Weights of a small GPT-style language model, trained from scratch on English Wikipedia: biases, 133M tokens.
MLP neurons of a small language model. Each row is named by its layer, matrix (gate and up: input weights) and neuron, and shows model dimensions 0-127. Each number is 500 + 50 x the weight over its row's rms, rounded and kept within 0 to 999. Numbers have three digits each. A neuron's up and down rows have the sign that makes its largest values positive.
Before each neuron's rows, "fires on" lists the tokens most often at its 100 highest values on Wikipedia text that the model never trained on.

fires on: "or", "ar", "und", "anc", " disp", "amp"
L3.gate50:401516423440520570496479493490551390541503460517522452446511443413500424498442523474461393457453426431475592511474474489470600491484494467476522492523462487478531570534480437475381531486478588526454479566551509456517401447520513492480556461520520394521506533413561514569446485538495582558498472474447412574511476494503593470507490596467582482524475534454521421504477555511470525480482
L3.up50:447520457350541489491524544432492497460469476502430468491522378430474532521492499523387565490591513553428552566504517499566525610449500591521477532506487438458509473440503572511514484492693520467558447501409525490479570516485487542481396559520443617501459519485518482469471395453509482514465578509446410565502462418474577522468484530576567488528401459595510462557408460478512531485520

fires on: " Min", "anc", " min", " transl", " rep", " disp"
L3.gate207:548480445524424501451571440470472461509551521409582453549601546520472466513486464491521456449425544506497602475443541485566413466546422529471491549480585549438536577520537439503557521421588543503486503511515500465473508555456575474464463417510585550502576410488454446486510422478554453576439432461569408445526508500441502474463504503453399485497532554510472476550472595485445558510480
L3.up207:512477506500429527481613486421447630553510433500506521427514497585497465566543500504433461417538507569530578533453507526508572497393561502449437509518440497451523581520496423437481467480605530520416517623500425454492570463424566563601471539508544545514447502462541484468517438463487509444476492542581524517496522482386603471497513543493439540473513504520458560527491484492493438496572

fires on: "ent", "ost", "ed", "ad", "ied"
L3.gate24:445482526555580532446506483526479536447535455521542472465594531431427565580503498464500428474487449507493564445476429558478472553460446487512444565444527518513495569520576542465439424482489591457436434468516554492504474484480549543472511516618444543570547522593566423584429504492468551433537517448602445529496546463492534587425464531628514453487500561484473496549555578555479515530454
L3.up24:475419484487436480418496468588551447420501500414450497467487457416466462621547558547503476466460461451509529525540493416510548567563426456562524445433484563595540515498529433509453517527404461530484534480418478528558561521444566505419463522549517562578463474420497487498559635428429520539452503516610534580516523466356477585525538481495435462486475519396527464465461511482490581459485

fires on: " John", "ran", " Fran", ",", "ly", "at"
L3.gate431:495506550522572375441451550500622409538467558488604491396592544519522475490510490497513427450575496572567535501485566512495477490488387499564462437580583537421517530471543468537475458508445493404456531481543510515484509540396522560366487508561533512460477458540417580469518465368520495527492480530501485459483614535572556414510518529471506506587555486617529561529472478583581538427443
L3.up431:458574552526540492506461504506483479492486526448515498485503546395518495507528398490551477475414500524535524466366478480555397553495469511476531486577569488504456555557533442484470452466502481447487581493448584580482537494387485473540476493497427530507403424476394521587515568456441405470437505591493515443561534501475467518502453554464559516556455511477602561575499475482530576465416

fires on: "w", "ri", " tw", "ore", " W"
L3.gate114:496516516451484523440442451401519489437514503541439513521441609496452489433525458504481589591498463549571530511440530527443548412461529462504582426531468503486587525490386515444487558493461476500444526516472505525513529575523479544338466514492473455517489485467457550435433522473489601543429518547475543545512517531498538510391545469528500553420435538463440487515492455442519449611467
L3.up114:481527527520504519384529470422499572517443480562584484536405538490480524585467523513500526511602419543588537579516609516524422381544489553530460499519510491511552464474532544459551541444507517514458431496450569474542586466568520506564512546442471415518483512557539572451468480588444491406546490493360487504499486410509520447550531493474441535486534385520521571586536439542493460515540

fires on: "\n", ")\n"
L3.gate470:433510508485462413489459531539533479504525488449569490514519568456452461393477532500542473537479474432617581376444421601586466532488604491487515511559546518534545518507519570527477507501501463421433509576478499539501510469530401562578462589548617558507451441428480515637507495499466457450408469493514438484534512486533542453559516554483526577448481492536547502517427507514484455642556
L3.up470:399521518544521398500413551531586603459437573498570532543512505435495479503519629406511425556499518446496551463502447514533440517505467548442463458546519523567533452567470563558534445432514457544453471615422510432570493427546470437513521510571580512468489419386500546518503510586475490405498396477525458517445535485445515534491511496481500502451497433437475563469482528495486487489528

fires on: ")\n", "D", " won", "Y", "\n", "I"
L3.gate354:448571578526487474532567548467408479447566513431567514358501527486507454482511526444476463470597480499515478478534518551573511398408540451391460507599558519505467528446401488440487477439516457481469435487512519589431489487533485532571511501467610511511555461591406504605523474469618470538430434523505493536437432546427561549479494472434543520509442526415480577535434422518520570481525
L3.up354:504524564595555511410545555589517476449498552529495506379532518557631495429510490457468492534551429480474597482499542551586521488448553463551444568500564528597500488430401560428520568469501445431576418474474557432458464562434538499478488481514531475541541457467576512538501637496479475458465460492503474480555432472449485550508508415438511556563483492455471523509536426517508442513577

fires on: "ore", "c", "ri", "he", "|---|---|---|---", " list"
L3.gate196:577475635390442484586449456491498556490496520532499601536475486514418527548450554475513533578400467566557517547445457555501550476528506460613521510588547453448497482520518501509491513456465528446432502507497476461586559598553494526481520506518529614435572515436579462506488498507508474489556651510503441470557509554490550437546573445504481531488462489474467518538459442524476472577565
L3.up196:536518519469478483535509514537522542546578492601531505555551403539408421502484538447456502603509491454525449542459475505487563450600422472575539459489584555631431429536470620471514521510497522486507518616474552552509522468544475528505536591403483497417487462559515530543371483476563540524467435524424448460473504566446606455445457453581487458518506473424521464495474464488428566526504

fires on: "est", " death", "am", "ur", "ad", "ent"
L3.gate267:527455451479509585554578514525558521561439451555437408534443451474449504518479541452522547587528438506461546557495528623588545484472457569508480551460563412537421511508377522508457480504479433543484506437536426463445529542568563532459495502565520487479562491582514434514503485480401534467532558515373506486431445517552505485455508543619482492409442522519538520518542478594526416573562
L3.up267:538508519521430486479488516601522437538578596407523513513409430388506473536480547565469502559474459469522510452503571521460579481404483599490559559462514474552520585387568560524529473486457535522527473541555452520611454452548459451534461484485489605489472524501557509460492497439403446465534559460392530463419488497487506518449493422515497494426486602509530398448464500500503505475497

fires on: "ic", "ial", "ural", "ific", ",", "y"
L3.gate503:529436452533512443574532538628522477496362548520501423476463466557460586405552505539505510466517507478483413444471474534566511540405527518491500432482533513467519493529514586495451551525640486549552585556456411527532534460506574532416464406459534509419531535391580594417519566507531523514418487523566467474472476443530411484605445497534491407559460533513568453470490529489510477535518
L3.up503:525481463588499493434491448559540497556501598545496533478518523445603483548624535479446626532588572550605478564544477512544484636486570519486415512466450460541517544534529591510464596594426514525574573565453491467543563496498524538543419458527459572484459433492452435551530483511466450510419479466458548482505473427455427462433433592641562387508475450601506526422545522533497559511495

fires on: " |", "0", " election"
L3.gate305:436507534533504508459467480594487481498476458458417618432448505572414499543415575443465494492460646576498620454589539545502368555511510486517499496472428532532445454543507454519479448545475465483542498528522466479518512470601515526443491468561586473521529498542476545480459421440584399508455487521542536464627565487539542503576474510462479435496533510444505502531599428498489462488520
L3.up305:614514507642447487556471542518465533458530520439507478418512542451499540576521492509529440599410508496484549467526531489516550487468520514555500539451450488537456487406570372486538563539509440461615491461480517461576582540437484484515549506451482484530464478516519506509440469540403491540518450497477453444473444582496588484522484457499526478547579494453526491521482396424470511488469

fires on: ","
L3.gate225:551588532499512516576523426542468519498476523447547576466517495595463529504439500469467495461519581425532444490491469592525517502505457496485509499593491434471502559442488596542436497420464504517492590552462440516468479482525536532576557486455413564430470588421565533550487523483445547440333480484570563486460524462554475433475457524464509482586534425457533412530455478520507519548483
L3.up225:469409606514447516590498502477483530511466561493487491507565481620509371567539581554432575496470469466479469393478545508612533596452576579572442482524502545508521538429540501428509494525423565590503457504481455589513497418544480486443461414428501481548495493495480510544510482503467534531452529563484512487530494483515457512491608489542532508528430517526570606491506483560439494477489

fires on: " ", ","
L3.gate278:516495502575517501474492538537521474523492499431467525468566411501429401501540439439512494472468557472507535442515534521518502512451502410467507515504517596443458552552527553513520525597505563485443567455542400512534409552505559511509463492505566374512473506507458486467502491462513445436497535566520504464522529552439540486451516478474468462446512519540468638351450443435579457403545
L3.up278:494493460532444501453507412599477517450436472432553540548497543582600523460478501490597543473611413534458457495492528565535516463543526496493505502480569454535520452492452433579535445458517541597580652489431435502544592513396491463520515534523536488561536490480490459479530501563535446429488535550494435422423578507488465472491465532503568517420513540463466468488499528516471461575508

fires on: " and", " or", " /", ","
L3.gate159:477478548543450444657568434442525513431416565422574470523561488521490511594535563538450472488514517439572552435508494466568558570518533503533508479602476453448498525536484570471520490488533470529451589442449495552437609493505482494482497498532541532445506382507525571578477517577437409495528587537498545509548397540436543509529479436559580478545502409511508484527588523523414449508485
L3.up159:507511570530423577560505380467553543341435510496489554551465547508408479463500561504508520573500517451549535488469444398562529583456517534487489508438538473491456581487469572540556463432455533541541467413476472555471513408502429551570454385486497485532529527456589409575492515460422430494508530501482495486481475466499404561367509583496466523536524457407489459584600563517532506548463

fires on: "1", "0", " |", "2", "4"
L3.gate75:454530522561494476511384481603512465492513489494507570558501443543505431551495578441601500449521541451536541472464504574536480463456521492503439519508438649481511518500442499536482508650440516482533499523483476562530617550486548483516513508604590458504508412444514528532500530404524596498471544520538461514478582444430505529483500493569470578400541511471484573534544355467483509443510
L3.up75:450571537568511476452438531479469377460498494509602480552487451470576475534503572461449521514417431559543614439451504549523577428444553561486488477496491487512549589473502494503474608599506532440496519558461540565638578458502497489513527520540582478575555491520525587576434357409532475410429544485491440511489524483489561631533496526538556523402513526516489576482501475582505476527542

fires on: "us", "is", "ris", "um", "ium"
L3.gate389:566527499485450410486492428464492608532547485568491532484568485428492507501495452599377590435617546536539594541438500497403623510462386482409563519513467458501467522425568546499471467521433462533452552513556535509476373556538414524498580424520458470483401528455502460507533499515467441438465526561547582494501540520543464488537458464504546449499530487430609529463494576464519593489483
L3.up389:504542514439545566463490462500513556523516540496474478410539495455497557556517428520608507424605454502561537474492484486508513559460383622579498463506455426423626390413536512480415567482480518501454515532489616487417515547597431510573558489472491517516493471610485412546498588396464449474499546455539473591513476465500554508546565581478457462478479468503482459516554451514508571492566

fires on: " States", ".", "or", " US", "'s", " Democratic"
L3.gate262:505414431505485432485511516512558510496409470572588484534490409438500511523489351529460497575540493441467474494507591558443497536494467480446524518481485507524471527429589632523581488513568422463458516539519512433495472477476439599575522506553506459611546533596492484471417483584431524531495505518389459530586510583458500488505482456549521550472475490435595499582448426497480497522476
L3.up262:450559530485543556607376510601468575479418415536441477571528503506473481589553516462470525516560458463426559447501493492500558579571551501524558416496440507501472477441515534519469442506479530471472509482544529512576422636476457517537462434543500488529584613473564560419576566495585481518494452484452480461519470479542536486534417415501544569495518538596540544501449545525582498513527

fires on: "en", " women", " Her", "sych", " Men", " men"
L3.gate348:585596511478446484505428505592526596504570513475506461488470442495499425602508441488517562582596450545494417480476477542498472464394382548466514460547516427446571481467463522526460466464520517502586490426531468544557482484463482527602521528469464453521580486526485512461457425483491531369474436515454483487575456568508438449437538525573567502531489503591523531507576417463524429465588
L3.up348:507492472412461492500576567477480559617476580469610496546510547527480544548477430501520399435531521599538488466502564438466584480457488431469555485498463492475471492568537507446430456529525570486477488536529484399536463458426449451504539484502518381408386420426389502556488522484551553515527453402457460568456574500421527484504510557554481510544531465459464516500445401547581469424458

fires on: " mon", " e", " occ", "eg", "ig", "ess"
L3.gate400:507460570611508523604460567513521560516561527507533511478518440545454481473643448426488533588470462516538556450560497506512513517460463381492508486520498544457548431590456561509507467609523473426483442486561487543553558558572510527519527519534575487443546487486448455439563542493510474492523488464562411439506476494598528469481463513437430440510621486521472512617510475437498457512499
L3.up400:573465542544455494504456565503448444519492585480526467494498471494450447530500494429498485520473566408533533501583410531500530474431436536539464500572490461566574397528375497462485498471421566492508500477441548483586494418439513536454501462495465436475556498454504392566369497525452494492489547581498457577490397459524481497518492454597485573491419465547500472514503570455430530470471

fires on: ".", " US", "==", " se", " World"
L3.gate337:440568543552588460457479417539445454565499431615459428425517527487602536495501462533483433457506493451468558501531525494565519542466467498520423464525523537538504529439524460485460421558495437442540567465420450464500497481441499504622457484523510522540449444591489531558457384490532553587540529528409478537480559418460544458483547402491561431422481498505562474610483489533449449554507
L3.up337:442514462500464499452499420452500547503586542514447423501552505521556422507532503522532453527577443515572468548510515491498526516524534401607388506456546561434461572436433505587483443492414504513518482533488444465513471550535515505489476467574555552511512469475492476521457504416407448527453519489507568474557510480485559506449462407473476544595614480535502565479599515487493431574498

fires on: "an", "ian", "ant", "al", "arri"
L3.gate112:468527452571479539468533550585435487510543454451529486427562563448538523512573615448468527462603562534499596516489412426577478595384561524480577428524517546508515510485456483494480511451475546542510662409421533508509509496512544558482522541569474522527459488484546560553424466601439388440543557446490493455482446454519490470481528487527573456570477523488432416448467530501523487499486
L3.up112:506536471517482497446528568491500510515446443488520511497524550446583447489499490454418506500586493430567529569574484498498522534495510438482543459465434504523492468411587545457526428501486417450468527452518514518495551505495612568459560540491445486501432462487506651488573589531535441561445557499493476566510415448545447436554494501555566511545412543599459571551470506558382503464587